Weights of a small GPT-style language model, trained from scratch on English Wikipedia.
Architecture: RMSNorm before each block, rotary positions, tied embeddings.
MLP neurons of a small language model. Each row is named by its layer, matrix (gate and up: input weights) and neuron, and shows model dimensions 0-127. Each number is 500 + 25 x the weight over its row's rms, rounded and kept within 0 to 999. Numbers have three digits each. A neuron's up and down rows have the sign that makes its largest values positive.
A block is one neuron, or neurons of one layer that tend to fire together. Before each block is what it responds to, as a language model described it from the Wikipedia text at the highest values.

Responds to: Clause-opening boundaries
L2.gate150:491485516523476493535512479453522471508512474533518490546537484501514477470462484481513503498532530513471482489453499511527541488474486500508496489493475451504544470546515491514493487534522510538522533528497532507514500481513512466464521499481532541504502484499508508479496545492528484511485520524494488494503513510500487448499500500517529471537518514494502526530484503476489503512514
L2.up150:533515498481506511505489449464477506497509524507518509507487490501533489480511506516488518504490485524526492530498495495478537471555490488493455503504514486486530501520474518480493483496513510482518502505502485512473540492531490499537507544508512469538455472507522508457517521526523489524490482492517482541525471457514504516523515458444486502540535487489506531517484488502507509538522
L2.gate169:463519541498483542552507505484482505488488459535452508543492481526470509496487514469480522451480506498465550469487487519531495449504495491512470489497457445486498512493501447505493498508490460549482524503504504478478476478483546492473543457498527535515479553527475499559526493513490518513542547505541506520522503517521494518529504502517478527476533510508489570529501521504529460515492
L2.up169:508508448489503495462492463488488517506518554472513517501503477538489492507463500535555534527489513504475508534474485532533505507520520483480481503493550474478502511500478508491522489562476494523506511571522481481535491469549464489488498533526502466499522471481499533461465508506535502543488453460497535478517502475518497499484497462460514461506499532524489496509531495505486509481479
L2.gate299:462506523527495476509501509492495520503471511529536492505481502581502539520517552470552555502477504504535498483519504518482446478518496538503487564451490491455501515456449460505487521488490499488530476470457537490521499559528518522479499503482487539514527562507522505498480513493515507482488508470419500533515492502505525538474500475484479494504513509518491479472490486534512485490531
L2.up299:483522504477498490468543494501505493537500511519461523523512468514464474464460501458496528465486487520500513485557536462496471411506460497509488483499496515484491516479498444478486538509495506468535521453491532511458503539457473539498518505497494510533507518486519519527456516491518533456444472527488500544506498534521437466521507532459522475492490465520497509505461508495517521526465
L2.gate309:475497509451475503510545513474428494480500477480478513469514516514493523470465526495492517445506456521486511455536483490505481468495499504506459545472529471462534527504493458486475531517538470538445499519507439441498480512476499498498520492512501474476478487505494474478501486497425453510514525478519508496499489506476526522490489480458522458505519517505455493498485497518496444540462
L2.up309:455459534509457479482512506503489487509524517500515507453471518565510549504496489493489518514488522537517523476525497453527485516487506484498498490480504434483569505480485535529484515481492522537489501488473518478474485494477470490492544531467485521499481468503466500530492499541444478527444528515537490488486475480486489482497464522443489491520457458510466513502471433503505529538475
L2.gate436:496478504478500491527511523510504457497488489456493506512518460480506456463541474503464487491493477519453511455465456533513522468477493539507475507508518466505498502508495453482542452514536472543500518480507504515477501480473501494459551514507527574476517465501510504503499506490515497462541495492520502487496507526494481527521523454419488484510477474531487514534520496535496513491534
L2.up436:425473494498506491507493538510460512528524459465538455500507506499502489521505480457501502496500484499526441467483514540459548517482493550480542494494449500527514500518493513520496531470506506447536508504494475510518517517505513482511484527493473524511502512454562500536517478481477506521484493463464495467497493474474471493520475468515491489557472482520525467504516473526501460469493
L2.gate490:534516481408463483499531483464484523499468554475482532516468494510508485510484498470506504517501475519495531497487539509502503509505531526480426500503508468539516480503475501503516511524515510520521510526522519527512492473478485476508549456482511505472517492512517540496522491580496493504459563554526492509494543549516526496518493474493501497497540488495486543501529508548529532477493
L2.up490:541494509478532549504489532486438476468511486529490490487510506528531513468531493487502478515512475527490532484555516466518458472528459481521524468542521489507463451496486485526490524525493519511496503490476505486533491468496498517541535519510523459510509493483513492517480516516444553525462513534497545540472513508495507479498522499524485552534485521480479472497497540500483508519468
L2.gate621:497500460457487481533515490469514515453504504530506535522472532473526521456515479499533477502467495523516532503490523510504530429473487496492491505498508474518515495498455481491503504525520487524514503455450547500479524491512462449515481529487519500491532521503516488500530470473522474488462514532523496482486512494497532497532502474475469475511515489522478469536487481492519459542521
L2.up621:502515495478508529521537525504492430476498536513509424522538519499511489499484456519549491483519533521489519547524460495506497473501479533476437548486455475539543486509502498492580521527486470521514521525490479514487473518514523482499553513495516480531499478501462508522469508508510456507507470511475493516502501493497554500511531451530472478456491539495476521496532482488511514534454
L2.gate654:460493452469503518474493483510497481514555536481497517486551491499488524483550520520492504505518519503480537468467491502478507490476501516474467484502500494454534525481492449515501537539511474510512558529533500528468485490521499509448566479484524522487506547488507544503477565457501490514494507476529501515534506538479484478464527485486492523480545512535483477515483496492510559513529
L2.up654:474498481519532502482476481462474490509491561554480512507464500513459474487536522502518535543546492511545513511500459485508526473493517491524498470530495515491500490537494480501511462507501492533495507507513459469482489450489494490477498527485474475528522525503501485476510516427489487496547487512494491511476520513534453526510506521470489486503480489524474543519469491490510508470510

Responds to: Units after numbers
L8.gate415:469503518493496516551460489495537546473494476493513515512498508475496492454530519527471467507493508469500526516499494484501515472519490509482474458508516476508514502536490527540529521486512475464476479499509552500495500479500542503471515497510540442484490485509512508542495531483488461474523513437537515481542521517508509511502505556490544474480499526514516500473476529517516524497508
L8.up415:471475514502496510467524537464507517526509524449449515484487489494484490503527539518530510490527467448513496488508466473483472500507517514484493500476526508498513558513488518530505478495509533525503514477499525481513463547480500498487503503521556499520495488498516493511533491480473526481481485514496535529456445503522517519529533495602500457495485486502451520524517514518505497548501

Responds to: Mid-word fragments and brackets
L2.gate24:517509501506488493503505498526519520500526485507485435465471498495490537500489489465482534515522513535441512490478523545492491456495495498506450560513482533523552508491480522505500498499513466514489482481492478495477503421506520549517526526507491458464492517485518497498460483512456482466535501518510473508498504509495534520522530505438580507494505482538510523481540495504503505495488
L2.up24:531528539479462506490511521513481554485512522466502499511483528493538497493531478497476515508485507535475492469406524499490495523535447514503484515488513503550502510551480524545511499481489508464523509540483510503485479475524492482554515515493516471468487514483524508491525485521445477489520527548500489498458534493522485480479521551526522472489543498536516533531540505490495477527533
L2.gate103:509457512504532543487485501508500507525488508437469543496518475512486521489520529515501480475512492482488458553498502547495489526496481494503499558473491499495511523492519492458462468513511472533507504530532483497518460498505526522461532518522501451487498493480506568510504481470497496484455467530489502534525481450528504498515516471490446548464511517491502470493469538489504506469518
L2.up103:501492528466489463486502471452479489483496522489488496506463514493533500477488492520489520494523495530500502514568540500493492503540469504524541525534513528526552476478487445521512483519510527478536559500544513516486507494513478479549512479443518480516499463523471541464425547512491497514482527526511552514463517466499516502531494475531502487488532489511508481467516500468492500495526
L2.gate112:545500488464529490439525543540542507526484471506519485480480474481480482548513517486504465493482520529488482521553520535450524505488478483474513493482446498521441508498487500493480508457486531466496512532508465533495485550479516515517483518487473456488535492500535516521487468508500516544492497505487499533519557499440501485531472520516502510463480527438484465469513505497496461504469
L2.up112:499529497487519467476490520482535497497515513497478513473479532486500508485520513495497525509482501479453477569549468503536490501484449538512548516469496549482504512520458450507491551468508483522528471479519479511475477515533524487507516531490439506512491496557498525524530490502497491505511461487499501488481532476509488484460542481511527475468489475478494500498488493515502507511444
L2.gate294:515479493478533447516452515510480491482500455543478500467533484504522522550541470474494495547467456474510444496500471488504499540510495531468561542493503538538515541489502538499517489497497521478510445466515477501471526513483532489511512524540539500474497473511491505483489504478522524507537477476498502494504519485508515460514499514448533520486527548495548518544469538460480500464461
L2.up294:521483517524489464494494480510489471469487496532522518512530513521506490508496553477485526510512508469523523479445524432518493509498475516513529507530468455489502509498512508531509444515513496506518446511509473514537511532491471490479470521501518521527453521473495500505453518486500497541462484516467503478440489471525508467504497538487462486494493491500524526519544515483457506479527
L2.gate369:501455476466536460508516507477493501524543496474502486533507520520507464542510520466525513498466503489485492521489505478528479498529503513523494520511498484487517444522477498461466502491505519482499493522533502509504449533541529516494491509541483503456513516518534486473468511486428471527537493533483491492512469486485510501471487503469468501518515555519530547522465503503481520440520
L2.up369:561519462484501481475535497500487477454494550468508466550522491497502511517506515478527509522522447472484507492503524446549494463477467516538518482524496516451508501486500547498493525481476513456496493519537498530516462496490480497476534513533511533530492533500505456498514573518495487536509476498506466497488520508505496535465500546488534515541497501467468518524541491506547470498530
L2.gate446:489544459508480532529511506542502516526495487493491490512531498472494518450516529494524475529462468503508509503540505486513521492467509474521511495481473516453487500479515463532488482487505467486476464505505486487506507509484507506477528455509481497478501502476531510554465521469468556507531503476484507485518473483501514449451486545533506513478456456494509492491529450485536503511464
L2.up446:547463537497492491482502503479507532525520482479466500508536480474489519487497530525466554539508489501510481523524528526500476504479527478498482506488466550458525510509536495476505527507533496510510484533509452509502510524514511560524497495535520510528466526532464433528491479506510508526487501510516522485520488483455498472472500439520498529499500517494433493528540500529519518500429
L2.gate631:568478498491501490471472461512529510504471491454511525524512470490528466491499503543515453509523495520535504544469486514491495467484477476515486515488513477481501482508522444429544502478501535491496420515550480508527481517502504517498488493502495424489517481509523504504473520509505496507473501488469458514499498486541478518516486514499465467478450463456461501495526486506503445520508
L2.up631:484545496507467494499562467508503470473508509529462502528494484544497545475493480467460481529475502488537488486486536510516493530452482491510530468490484522496532478521523488528486555503510457505514561503540529490539498537448527524438531494499474473502481511531468508523506529476504500500481508482479486524457551522519503518491462510469538540498490494491508508429494483479505545522489
L2.gate643:478478501480491511519516504495426474493528510460513490469503575512518547505522508526524521471486499525502518504529482539509499491473417497481515556485477529486513449526500518510519475516519488511506485513503484481507455570519505558515503500529478509521530504498472475511505507482479463505491488470511495484491508507487509454493537495524486523451520552534497505511518539474506513508466
L2.up643:498507501481493527508513492459493471513532470500511513521482537482517523499546497461450497556504498524497510504488469488495540504502428526541530494493470477480540455492472521523525462504509513455533509546472510494512448527499495483537503500479539497514503521491526464474508509505505498550489488506447451530494547531502519502488499521483479532480488501480499504493503540487462561506489

Responds to: Table and mid-word fragments
L4.gate6:570489503474456478477472526482488490496531491479530523512539463508532494476459502503534512553504531469512495545468494522544482486479482495521507486451525507479566487524473534517500469515491457487447466514528497514497494543517493485456472498531514526503508499521460471533484481515485466516493465506530509496486483483518506450504525532497506512474495535491531470514519494539548522529514
L4.up6:494510516500496465505498475512473491506493498475553522562530481510493526493456506512529523541479462480524522475473481482498467508488473511436499484527500484485474486458516468494490467476481505509538469475486472456483501522531475518517508490502429517479547512514482515471497532487526498580467448470459468473485483505495488502516463488493473454465529513504466481478528479574495510478514
L4.gate8:501479514546467517538520535432531450498479500456531516517458495460495524491496520458543523515492500455483510515517489476515550498492489476506437510482482495476542522475503471511502540511535461455480517470513442492512526508520473511471493534485525502513513527517501507495488569513497504510504478526491535490545515531496528471534488532496480489533487502510496521532514504533511502549515
L4.up8:505512535493536459529518480519505482460503480501475497489516521523483509487532467533530517519477504523473505497507468520509509486513549492516464523511497493517465547500560532525482548496489507495503511454498466459474465530512506514500499511510527540485522507505492522490478468520484518551531491484510519515491525433493522521512569467518440441468507518568481514482484529508480480528533
L4.gate76:499532481489518487509521498541516470511514507518480492497501478433498529469504505532491486525485534507498503542520511513522478533523519506498514547461472496431501477498498478547501473534486495498471454483516450489498552516476482472447472524485517541536479514520495491536473527503449511542516516470492528470524499495471544473490483486499514477492459508497491458505494460533537513507524
L4.up76:522517477487499525487464508498545519516500504530477484536511504486504516487524543513517521495551477504530485488538507465519486490517492491471507493473515511477499467507534516506501506532437483506504487522513474470514529479542534466492446491491459470495535488493502517552479498527503534510514524477508512458487556483510539536436511481551515472471512519511522482471501533505507539477492
L4.gate159:518521519546479520475490489488504473461479518524504460483499473504467467496468519482501461517506520449544500477547494557507488527488458504484530485494455512441501501474499464501491533522469496476485492472511461525532504517456472547471489508473478494523523491534499445530475530464506503510479515484493514503491503481549474533508514492536458502495491498496503465464487492490517505481527
L4.up159:473505504467485465482536497457471525463466506472521522491485511485560493486533456515479475469513490514482472506466495521548521463523472457491524508501512496462473476508512535504494517503491463505495513489502505500485563491518505517513498470494546517465536503497499482485484486471457518476535532526498526493489539534494513484497530455544450478492512470496513507477503493474499520472544
L4.gate353:498482496530501497471497525522530519449486510454452499494472531503497489506522462476449513490508510484431496494526503534485523536472484465492478482483467555470498510496470477492521528504462476490475503464480444493477472474537508492472499537489486515503511499501488472506508484502524532529521489519503509439513481476530560518542494486523495482550473511518481516494500493482524533515503
L4.up353:504513508530515524510511518489491504464500513540526532518530496472489494503537516513483541532510534516485509487494519531560515532484483482522550509508496556509474501515543477488481517514516509512504483451509440469509492548497489513465490471503472522510507563504485489498519463502512558509515527486501499507538524523499485476478532518568474507485513530534490457544544470494514510491501
L4.gate397:517457520503525503494486483501510486510484525537490506484496480489555566535498539525493516488463476489478541451495508493515512493498475496473513495481533565491524512540538506489445509464481508464528498519485475506493472526495504567510473511488491496521495513497464500493518500518532516449515524534506478490505478504510525495514523493508499487471521519472501489496481521476528468478549
L4.up397:494464495520489547504501506530500509509529485494510488549500518520497515467528492482488514494519489499483534442467503536498517540475491472481492533496454531522523451508467531531510483509487491514538545509528507498499481452481497531476494477475525484502506502508458532524490501443496527480482493516479540477480518501501513465493525465536466468491466461547501484513552510510492522466540
L4.gate580:469504464473479505474516494458483516522492508489484507498502538527528502514514498512537501498568459475511520494490530524513467545519505542489513469477495510461488476479484531496499507531569474468472457507512498477495434508454500487472462489515520474481542521478511504578477537502481493526485493502526529499526528505567476486529490504496531507477479491506484480488559522560526517511475
L4.up580:489530448522541553482516553517442485473516551484491484483525465457496479509503535479541548512479498460496508518493517486495547539508483536524507489517485525530496513525518491531526460544499537546431501523502469449493494505475459502486509529478464520516505510537498476488470495514500462564516504491519523508503478510503484494516476525452480540535480497512488514457500483525543485523465
L4.gate671:547495493536493483506498468523505499499512472490456462489492540466531469538473507459459532491536519503510516488464480565537537492518503519533533484473508473529547507479470484526494519489533491522503519465521490466534497508541512505474507531490508516490531584464512505492509541505483500525483532488490546493464525463496534500519488513522509450477447512502497555516500481488523493493453
L4.up671:510526497524449493469512509491507492475458511470533528513486529531480500511479532504472503530464516513546488496514498508486509510541504477477490541491508515499507475539505514538481511502502445465471529474479460527502481528499498527490495488476543445491476536505497453494500444534520495526483496504496509514499493449471492512511560555506491516474480467494465519514526499479526513523502

Responds to: Units and word-start continuations
L4.gate10:458506501462474490506534494517504474555516542520518505518515497482480487464517528541501496513500504467471539509495478529471505492538494488510408499475490543509489497463523496500503524488496480541487537541478463478526523501521504538488500479478532541514461471414517492514463525441497499545502492526490487502495557455494515485500485476528531527530479493518494534532543483506511499499489
L4.up10:521566541529531508523501514493437517514511500491489513493535570547469472483539476485496488530518522459517462532519474504503533466543489543482477490539528521510491521525468505472482475481473561494482503558530495537494510527483491464511516535529487483514536459483505491483522498492487512501526441490496501526502473470486514480467512507503521480492503535523481491519508486496502485493475
L4.gate108:509501515513475487511551492476478459496527489516507436523507518519500511493489527455526500485499545467517517519511519508495472478494521440483510507505475476488470521500509484506487472545468506529465494520484465474470530565498454534457551501532479489489504478510482504527487471487482527531498508521520548503475494510483538487534483477502512465505517471526510448542509532545533480490515
L4.up108:503535488491537484508516533519524504504496524496501496490522491470481471488450505501557464508483546532473502428490468485535497528486480492565521525486511522420502523481488474480481503477483493516494535484488510540504455489528436523522515488497524538520517518519522525549491487472524484501479490516502488482530492508466496479482500516491470475511518484503492490496474478506512494558510
L4.gate125:460455520442510483534530501493507493504554476495510481472496477540478485448512517481537545471483519520499543454503459547507481474489500504467525505536509485513472522528521521493448479511479491477527487471512524466513495512494504513482504476544475460505500525533484499525504555509469520531493520485524528505505516485509474486482495563487485476526518533529492484521524515532513514505461
L4.up125:483503514508432471475524487564550489492529488532464472514504496510525476487502473486501504505470516515544519454478502488452465528463470508500499564505476470467491499496469491526512513491506518521509523513487491520475474469508496539522505525489466550483492541533493504480506491489538518513476504538533503501482517502505486501474518445513539510452503504484491520465503445514482510465507
L4.gate151:468514524480487474545529524493544525486548547485526530525538479474518539454524511519507509444478509496479535511490469528478504468517486487479489522494509493490483532505450477516527488467501473497509524508522509509528559489540529530464532513503524520495490461521496547478528490489473452529471490508490494544495485506529540490494518431496539496525501456540513497502516481504516535508502
L4.up151:537516467497478502459478499503507477478482501537482506521512484501513525518510518487487482490484493549524524537479492546487488463535501515516530523523475493455457485468525503528473525487468515472472478504505461526559495516501508520517484538501514454461529532546474496486493506501478451503503470505489522532498520503495556564523499496486515492556504496509514539518482511512498490490484
L4.gate287:471500512509497513545538492496499520467539504494502474489509479517503490463481524518478523544509526503508484533536476536522494457496460460528552532559481497505531501502505462475474504472505478521489549457574475479496499442478525456478507476501438498483486488464497501516493510481516514470474520496491480475548522435497525525474491517508516497468502505507468515527493479489524468472481
L4.up287:462539516519504489531500523512522481533526494550430501498476463520472525497500477522534479457512496515521526479527511491482468470492485491483483503561464501446490518460520508500492465486502521505466546486477505474522485502500483482507476488505496499513536545516505535471490509460485487511440505504509469511515475487463523519495491490504532465474494521521447497528472465496505513520478
L4.gate388:496523512518454464545510507488544471503509520498525452510452536513458518503501479501521509547472519496484491496497497509499502487485523477516468529544501492496524508553507473501488468511480530505527527501514491503524507507513518558518562489511511507504541519540494467549497562453474496507473475509562487557507514512486513523511504482491479475501497494504499461480489494522530515453514
L4.up388:437528490516539488478514517547462475497506458490482510499472518495522526536472512521491533495491497497478517513544466506483521468477497492484479537494499517457514486499505501528532492468546498482506479468506456516521464542489452527477527481495457491504530564511453515528479483553480482499518500500496486464492499482481489498490547499517499482476510479518508492509494475490513532485472
L4.gate622:478466481522481489481496533505507466552515489506501526515501466466535504470524471506500454519466444505504539524479463522527455469500504550489526524518546500517520494512522483525515481505473457503511530464529503460485510509514490481491524471529508511490511503526519530511549502486450486522471492445513499498524549497535503507537505471526531510489486485531471490501529496490513474470506
L4.up622:459460499500493519499489478451558504562480493498494509481496511472478532490501511514520462491477486503424523531501482520497560493515532514495427506499484470526490504501523506524492525484495547505486549541457511454474505492521522460493480475513486501520449469479478498539506469535483485505500492502509496516515526476518507549500488496513541537501514496531484522490464503490485530494467
L4.gate639:470487533495500468559485535451513505512555509474496490532488518459505493490488485508455451534494484499460508521472471495515501454514521506478488531526497501467499512499470474522495504485538462486484520503519496471484431485515552505509513507528494523474484496498503532497481498490461473518449491526502525480527471503523486498479511486529526493491549533486485466510501453542516484474502
L4.up639:503489567463478509487467513480500483493508504522518472499516504523502495528481506541474474487484502518524502503528470479542499485495477533478499503526470510514497497507518505460524537520470440482536489524524548501535504519531509532496470494489454512502523551475532534500507489458459503505448495470503504512529515524495454444510471520458499517501500538482443482444542479480530492528505

Responds to: Sentence-opening transition words
L8.gate262:492512500525520466468505475496540517538480505470510467537502491475510493515531538509502522456498500512494481521525477503500477480492520520514482529502500499524503491502492535495553471480500473511489537543533494483535525482518509534530556501547462474468455509491473510492530533502509495463506544486506555523522452504482492501510482555471510530500496492506502504533493457504485473491457
L8.up262:474458497527523497468514463481509545499503515508493517509485463518482476510494486501483517473471488496524494541515484525497465473452499539466478475440484485519469484489462480496508486527485462520452488489489489476520532460556496526524544516527515513470483499480483541490515515507504481484496560498523506507509477513530471496546507518541500526458557499533447460502491482483476505477474

Responds to: Numbers, ordinals, table separators
L8.gate290:460501523502518564520521497528493549502488532505450476537490532471481458469482456484519496475526524499529509480507475519525548450554484507509460512518496527524517512498461494463518484506501479465525529488511490471513490509465501550505521551492467486534500501483499545501513500499509502502455479518485512473530551532500513521455486474489519476461507506526534515501533505529510513525470
L8.up290:532548496519522505549499467524473473511543464502501498508527494541501501447492516476508498502499498479512526499483475461562512477467470510514506531504470517516490500493549500462512474476501484492461483475493472514484518471505514518502430529497499517450507505459501531536485482492469511522506519464489509501522546501494493518578519467508512513532475513522536496476462459486536529504465

Responds to: Adverb and connective completions
L4.gate16:428481515478499468516499508509492462546539502505524509496513485513507495504499498536515476500525504470459524532447501516481500485480512503516515498459525521493481502510522514510508536532526470492484517545504461489454510483505547498466568466506464537460540492474503512524501532547526509498495512464493525480471500488507505479508506459526563505484515496541469460504542496505488501486477
L4.up16:532472513494503493471461513458524499501495511524483517478502522528516490529472467541477493489483497490480520492491478512479523497523501498506496557514504499512498473467475462514503550554532509469507501468503506478526563491523512527519538529502550479526507437524522490472525505496514523520504524486461499515490456490553518506482510503444491527480507457518453460466485491484548489502530
L4.gate227:513472504523481486502506532498553531522488495511500520537533556505494510523531507471491522441534464524511533496480505481466481468494489488492507498497535503458528523505467502501501501460493504518541483536496499531489468491484482525481522480484505446485505485487529517494489504492491480495486488513502541491517484538502551509511503483472509476530479509528537532500482511498503466489510
L4.up227:536486497469528524468490508526498493510531421494501513515536489544544487487497470474485436494537490481516484543490480489545477500491508513492512482528510454551490496517521518461532512520502458457492530508489489521506467473492477486508541522478476532523535481516466533484522486473525480542543516482555530504482530500532497501476498509495495500483533464531478491493486515511537454544492
L4.gate255:493485467489510473501525506508485469545481528529477467565540487511482474532474523537483560518504492500510533489496512508456464509478479518505482526499529504513502462510476517513500474540501445510510497497521503464466481483491504530517496489491481522475498460444506511490515516507526446543493497499489447474471529517498484482511463466468477513466505476548470507461526481528490502496527
L4.up255:521493518472500477522490494469534533445491544467508563477526501470541514568531506512496509477535527505469499529435495517462504507496469546508521468495521520548534515506457521463508520533538474498505516527516497538491476552511489464505526530505548544475510487511504542462499493491511511530478485542557507519497518506474453452483502561504486562499503519505485503527504500512512487543510
L4.gate351:509502495506471520490496506508448487527520471531532479512469452536505513491503505488477493478526512490533503507498506479511466518542476461439511499475481505458500487514500530486503499525454461521520531446509538516466505513488489541504515489489520479502470483516542481502497470458486466573505479528505509510506491460501530470495502490498477475417513527508501531530535467492491540505464
L4.up351:485450495453511489503559508513467459521510474517525521503525517481455445528474500519504490468445544504503501486499536465516523519490531507448429527489548489522472508509496512487476501475481491497496489497503511487459482516511509473523483517508504485467488532496506531514517506498541514554506500533462519546449515510554503497479468485442507506480518509529497452515521522505525467523515
L4.gate458:496481524489486479514481510498492514494503510502506518498506483540477492507520474484486505477547498510479510576519528519495438490521479517484490498496485484538494512497482532535490528491526508551491537528509503490481493481542543482516540505491554463488455456458491513504507505539487482501507528486540519503502511499479529441496501478455451513485510510502471511503508499496487548476467
L4.up458:515484520474505500513522476486486477510446523525513533503493517492507500457516496501505474466508519500518501491503501524559493515491526510437498487515533506525551528507520529494477494524531491486550481536474538484484456444517500539525549510493558491489494462514502539490425482497479479499534493490558549538516505530514493489509487481469452461524541491511457489494510543513481459527542
L4.gate471:484450470498506490555497477473490472507514479491519484536489496532527480504495511491512518478523514530477476529475521535506531517468493520512489519522478490484479486523472532499557517477529471502550497468472514493533504495472519503468556487477502532492462530526512519486478509507481527499469495501512486533529497545534505495462549519456495508480461544557502495532525448514514524475487
L4.up471:502495476544526483532473523529525441497528527542505562516513494458523524514503529514509494492495517489487498482533499468512500466530477514494551502526485519489537459522477553491490464496473464484504471504484456524497474454501471468524503486480516499523490492500492500505498506516534465519522452496509535475505544535482548464502539481453485469543471484477478503455486472506517469534467
L4.gate485:508464500465476516514556504538484481521519475443492485501524513517515448541503556547530499538457529497479515497492551517481464468501504515475501477497466510475472518503455508542540481486505478502545519484512490487476501520479547483483513516525529481473479507475509572491522521495523494504545509511528520528479482528511505487528502512489549558484483506542509470503448519488520530479512
L4.up485:526494526487478459497534493458528460505520498552536491496444504562508446490499506520518461503508515511521472498538542511477479481486479494503537507475492512477520515527478553472504475521553483481553509471501518474535537504531502501481548521517525488511465497478501485519486509477493506507511506529511467514517492534494495469465485556494476516523503478511557501490479488534490501516445
L4.gate691:463515528473489501509476501495488506476529532534502477511518511522486474492493556512500480502529497500484503510509523520450497514482505499485470496490539513478508503494489545480532465478523519529520509501472497518493464509499531497481535482500476450510498508466512535525532526493545479480501513535541474473486490513477507494442459466468492500505500483494535470559508510474469450463473
L4.up691:514471524545490544454516516480481502503531554521486528527503514486580477513516483471502488489546527527492491475509498527449517530482498499503536536537508488514463487487473543536521478517503487506477490464494507482488458517477469485514532501495463472505502458501498492508510545523452553513506474504515475467500529483481526534476509452502514517499471497505494491553481501509487475488482

Responds to: Decade plural suffix
L2.gate32:522493530508512509493537537532487456520502524517452559498469521464500469473495529504516539486536484510501496532463496507433506506525519535519477493491542530495556487548469476542526481496525515497506497509511510474477500500481507475532496511507496491518505511531503536508499476481486459490476517491489475481513498499498523513492523480516457486491496504511534482491449499508532518478486
L2.up32:459455488484477517501558492524453526528485493486484501536491453500536530545480483508485511490476479506522493483466513468511515525465495538548555511520496499558511515484508519489517535514522529494503502494480468472486519531501465540489530535462485509569499480483501520496538510505521512481460497498528478466502510521507470514483446506538485476532497515527507508524471546473490479478493
L2.gate226:489517493515505475495505453545539500516496499504482502457450503505502487504492470495516465519493492508485522470493447527495501494522521499501519464515481519460498479489528450546481468557461470529532516444491457466521460494461510523465501507495538476469536537496507504539444519507543498490489517514505507501529499476495481461477555466510471460473477520531478516544525526480490491495505
L2.up226:450482462492491508526502491522494468457505480484494535516519496522494458491482503533515466479551485545493512458506471511511480456525526472477488489467468479545491462504499495520513536533472486505467473455499488424541510491513542478513485478529522508515479483508491501487519470578498473501441510502516499527496526500475513478499465545530471527473525493477460500461523507467515503478527
L2.gate257:498512525506521488511531527522525546528523515507501499479514510493497524454498465458490510492521515524478539495470465496541547467496462512498453545509462534533493490493477475489495490489526492512469496529516496543485467542479520510517487528504495461544536533501512488505525529451474498499516524489476510534521525472537510527517549510504505496504526504501455492497457504476497504512468
L2.up257:520498488482462500547507487479549515513527520512471517479517512454526533457493504474459546528523522552511462501467494504497518474486459497495502452488494490467523477530543467544476493530471482535485504509499515530495500527487512504528503550501548486506508499496518488537509521462496499491518487456511518512491493503540543472504469514477510460509487522500470476457529530491534486493481
L2.gate283:492491512405511486523516449492516471515518541491497533473515510523513461492500486532495531520501494533452476489470467511481511471460511481502470472477508458510525528494542486539535517511496451522543550516519527527515519496511513515468475514509498550526508483514533535485486518524467504544468523488529539461511518502484537482503478505505474494514502549503516516531491460499499512482483
L2.up283:477465508484514518511475476530470526514535494539513514530519491469486515479501501460462499539476498464496519525523499471495504512519528491440497488483489514532500489457451498512503533469501558544541515522522535494462509504521478501531492502464444462505479511520519481478506492453518512473541522500503481473503500500458486452530469453506467490561525487486497519520514501480504506458511
L2.gate361:500517518495485486544549480499479529459492503487542489535498504537482528508514512466484454521498476462500524461523459503493545473557532507528469488470492541501498547510508498463472463541519472537504503495523475463487512489502504495468512498507499466489486520489479471505521512553474521495457485456518516494547519483499505509489531480451490538527540510493499529514532472492539500459453
L2.up361:467443501492514468512519493540495487472509509490497527515503470524497517499532491486484497482479519506487520518481476454561490521562527497452473502473500537492527486504536484493522505492509484495451507487512506548546504482450469493507529502484489468496513517512508526473483531569497460551488515480443472521476508480497541478529550458499471495455489471446476473480538497519477510519479
L2.gate523:495431502446476474527479550476479482478506521512461480521538512500473510448512504466474535503448495494493463496476513493496513473492503496477459477500481562505535513534483468504533544526541508498491547516555490489501510481500509500476524515547468463448517459523483537490530503504518460491459526474515488498529486489503489487506528465511489532505529498493500513478527443501496496444513
L2.up523:512517490519479490492539479479475487485505495502504506461496451490480480483490508523508518487513538518484528491475518518501520521576504482472494500522526517520505502509503490501481511521468529493472488489469495428505527482532533540496457513497554507545514509542501515501504503489515502496454516505548530558494539513492511460510502459485501511484502519466527511504557509481506475508490
L2.gate609:468538474487535466504536521479509502519479486509482490481532498496469498473541476463530519465501478505491547477488483473488519510462516491517510498479508508505530475477484533479517515466528489482525498518483480442503494472474529432513456471516525472512525538502565495487512494467444456481482482543514511495488477523451500484532510510476478521510536478487511533498505515483506499485466
L2.up609:483525508473504468499497450463480445509444505535487481494492522479500509476494474493558480503472522481490499474497514488470502511489517503487495520508490513482521512512495492534496460492541495506485517518472500466552511514517495531511460457471522479496510510495553489480548492477466487440477514531489513525493516558502484504489517483505522533479497563497511538487487464463490481521516
L2.gate639:466499469472501510463491570486486502520478511528480500502451493517451476527503450477515507514540484517508478474487483461490493505490469480456456488464445513493521526521501460525530501491524457530482492534509457504498514476519496482465451474511481511484528474494538474529492473496505514500500502508509551501506494461535486497483506507527492491512503513484487528517521427472531469521487
L2.up639:511470503501515508513478506537471501524475506473522522498484481486508506503442500520487503474517538527553493489537496489513475490503477474529487453512496475515497478481487505515493502471466495565532485482532523462523441502508511502465489542477510509518525505484497477520533493511533476494446525528512514509516512485446463463530498466487499487489515542458478523495504519488484456502548